Part of a small language model's weights: no position embeddings, tied embeddings.
MLP neurons of a small language model. Each row is named by its layer, matrix (down: output weights) and neuron, and shows model dimensions 96-191. Each number is 128 + 24 x the weight over its row's rms, rounded and kept within 0 to 255.
Before each neuron's rows, "fires before" lists the tokens most often just after its 100 highest values on Wikipedia text that the model never trained on.

fires before: "5", "6", "7", "4"
L9.down726 [120 118  93 135  97 172 151 144  98 123 172 103 138 147 125 106 138 138 106 119 114  75 133 158 121 162 131 140 105 141 116 122 161 167  93 115 131 124 148 139 134 117 109 155 106 130  71 113 125 122 139 158 146 106 121 122 163 144 140 136 172 182  98 125 112  94 118 122 144 128 132 156 122 117 140 125 134 131 135 102 120 140 158  87 129 105 131 116 122 115 153 139 176 146 118  79]

fires before: "1", "2", "3", "0", "5", "4"
L11.down536 [114 138 116 124 184 126 112 146 111 148 128 119 122 120  96 131 162 134  76 128 152 143 138  95 115 116 110 138 152 123  91 117 124 147 150 103 150  90 134 101 133 144 173 117 105 121 136 152 117 163 155 117 155 130 149 105 178 102  87 136 136 115 139  90 140  93 124 112 147  66 105 145 139 118 165 120 145 137 135 109 118 114 132 146 109 164 117 120 157 105 166 139 135  96 146 168]

fires before: "2", "1", ");", ",", ":", "3"
L9.down203 [145  81 138 126 144 132 130 116 146 120 108 134 110 129 159 156 124 152 125  92 132 124 180  91 109 150 110 136 136 107 117 117 175 131 110 157 111 118 102 139 152 155 153  95 144  93 112 145 153 110 127 116 144 131 112 169 110 165 122 138 147 120  96 159 134 156 115 118 108 136 111 116 148 126 136 111 100 127 134 137 143 120 155 117 163 131  76 153 144 136  84 129 132 167 166 109]

fires before: "9", " "
L9.down49 [138 120 122 133 114 117 217 122 135 137 122 118 105  99 114 100 139 158  90 104 173  86 122 133 143 125 118 145 110 109 146 103  95 114 129 118 168  59 143 137 101 143 143  96  84 145 136 141 107 161 132 116 128 121 141 115 115 155 149 159 141 114 112 158 108 130 124 145 149 133 161  54 152 158  99 109 128  91 164  94  90 129 100 123 134 114 141 162 107  96 146 130 142  99 131 126]

fires before: "2"
L10.down945 [117 139 169 132 111 114 102 147 135 130 116 143 132 119 165 127 102 156 132 141 110 163 168 102 114 110 100 156 123  83 111 117 118 112 146 151 133 109 129 105 148 144 148 137 107 101 154 147 131 128 141 130 111 150 160  90 113 131 132 134 128 133 158 102 148 131 157 147 161 115 130  81  92 105 166 128 108 126 139 109 152 111 136 106 140 158  95 128 125 147 104 107 167 134 134 144]

fires before: "2", "1"
L9.down792 [103 131 141 114 121 120 126 143 105 142 164 144 149 128 170 129 148 131  90 113 170 168 156 154 126  87  62 133 139 106 135 118 164 157 144 133 129  73 135  79 151 107 152 140  92 129 137 107 147 144 105 124 134 137 122 106 100 156 105 143 127 132 159 137  90 179 107 131 144 124  85 145 133 140 129 110 185 118 123 169  85 115 163 125 124 146 102 125 137 123  98 117 122 130 109  94]

fires before: "0", "9", " the"
L11.down103 [138 127 100 145  86 150 149 119  99 113  93 141 156  94 178 144  82 108 118 149 126  91 136 110 151 173 147 113 129 132 125 108 136 171 174 106 134 126 170 127 140 160 128 133  80 153 134 109 119 161 124 127 119 148 117 147 128 125 158 127 138 137 155 122 121 121 156 121 123 165  94  93 127 181 101  94 127 117 137  91 110 124 114  65 140 102 112 175 154 156 145 151 101 100 123  90]

fires before: "1", "7", "8", "4", "2", "6"
L10.down112 [139 173  78 114 134 149  92 141 145 169 117  97 129  94 154  97 140 122  98 102 106 124 104 127 131 168 113 146 137  46 114 137 119 109 137 135 173  96 121  93 110 125 133 139 132 146 150 140  99 117 114 124  94 117 104  80 134 117 121 159 135 127 116 106 150  81  96 155 148 135 138 139 151 146 154 146 134 131 148 126 121 150 176 144 131 151 158 153  98 124 114  69 119 113  94 152]

fires before: "0", "6", "5", "1", "7"
L11.down1244 [ 97 120  68 120 137 119 121 156 101 140 112 152 139 130 106 129 132 150 191 129 145 120 101 135 139  88 131 162 117  84 166 124 123 100 175 145 122 137 114  97 164 131 122 117 133 125  96  98 134 119 135 178 146 144 143  94 152  96 134 137 121  98 119 120 117 136 142 151 161  81 126  98  90 142 128  98 109 167 104 111 126 156 123 131 150 153  73 162 160 126 131 128 138  93 160 155]

fires before: "0", "3", "1", "2", "4", "5"
L10.down624 [130 112  98 148  67 130 171 137 160 148 127 101 152 143 197  97 167 139 154 163 118 123  89 152 138 148 119  97 184 137 165 131 132 130 152 116 143 154 117 170 129 139 137 107 123 128 102 122 132 143  89 148 126 173 111 137 157  98 145 125 126  78 125 117 139 118 115  98 147  94 115 152 117 148 159  96  97 164 128 133 123 130 169 101 112 106  93  97 158 168 132 111  98 132 141  99]

fires before: "7", "8", "1", "2", "0", "6"
L10.down1042 [ 81 128 106 108  99 140 139 113 146 162 146 155 104 127  81 124 130 133 151 114 122 125 124 174 186 127 109 110 123 143  89 205 140 152 126 112 135 106 140 127 131 129 138  75 123 119  86 160 110 139 143 139 118 143 109  93 123  80 147  85 129 187 127 145 179 132  83 125 159 119 132 106 131 115 118 135 104 133 108  86 134 142 173 116 110 137 117 130  88 113 138 119 122  87 127 138]

fires before: "0", "3", "7", "1", "5"
L11.down383 [195  74 104 139 137  86 135 178  95 109 183 139 137 157  96 101 159 111  93 142 187  89 135 151 145 137 132 112  92 102 146 123 139 103 172  97 111 122 110 122 115 148 139  89 107 138 116 125 161 112 142 159 116 158 125 111 152 130 147 137 177 139 142 102 117 126  97 154 143 103 161 150 142 128 130 128 110 154  98 107 153 104  97 134 100  85 122  90 108 130 142 167 143 131 121 124]

fires before: "0", "1", "2", "3", " |\n"
L11.down956 [ 92 133 106 120 124 129 123 176 107 127 135 137 116 153  41 122 104 152 143 146 127 118 148 145 149 113 142 100 141  93 126 135 146 130  98 139 108 157 107 149 158 127 135 109 124 114 135 133 125 137 107 123 146 118  48 108 147 134 112 135 114 131  83 106 122 103 159 107 162 131 103 122 134 129 127 106 153 138 150 144 163 140 133 157 144 181 109 150 135 121 126 148 136 109 126 153]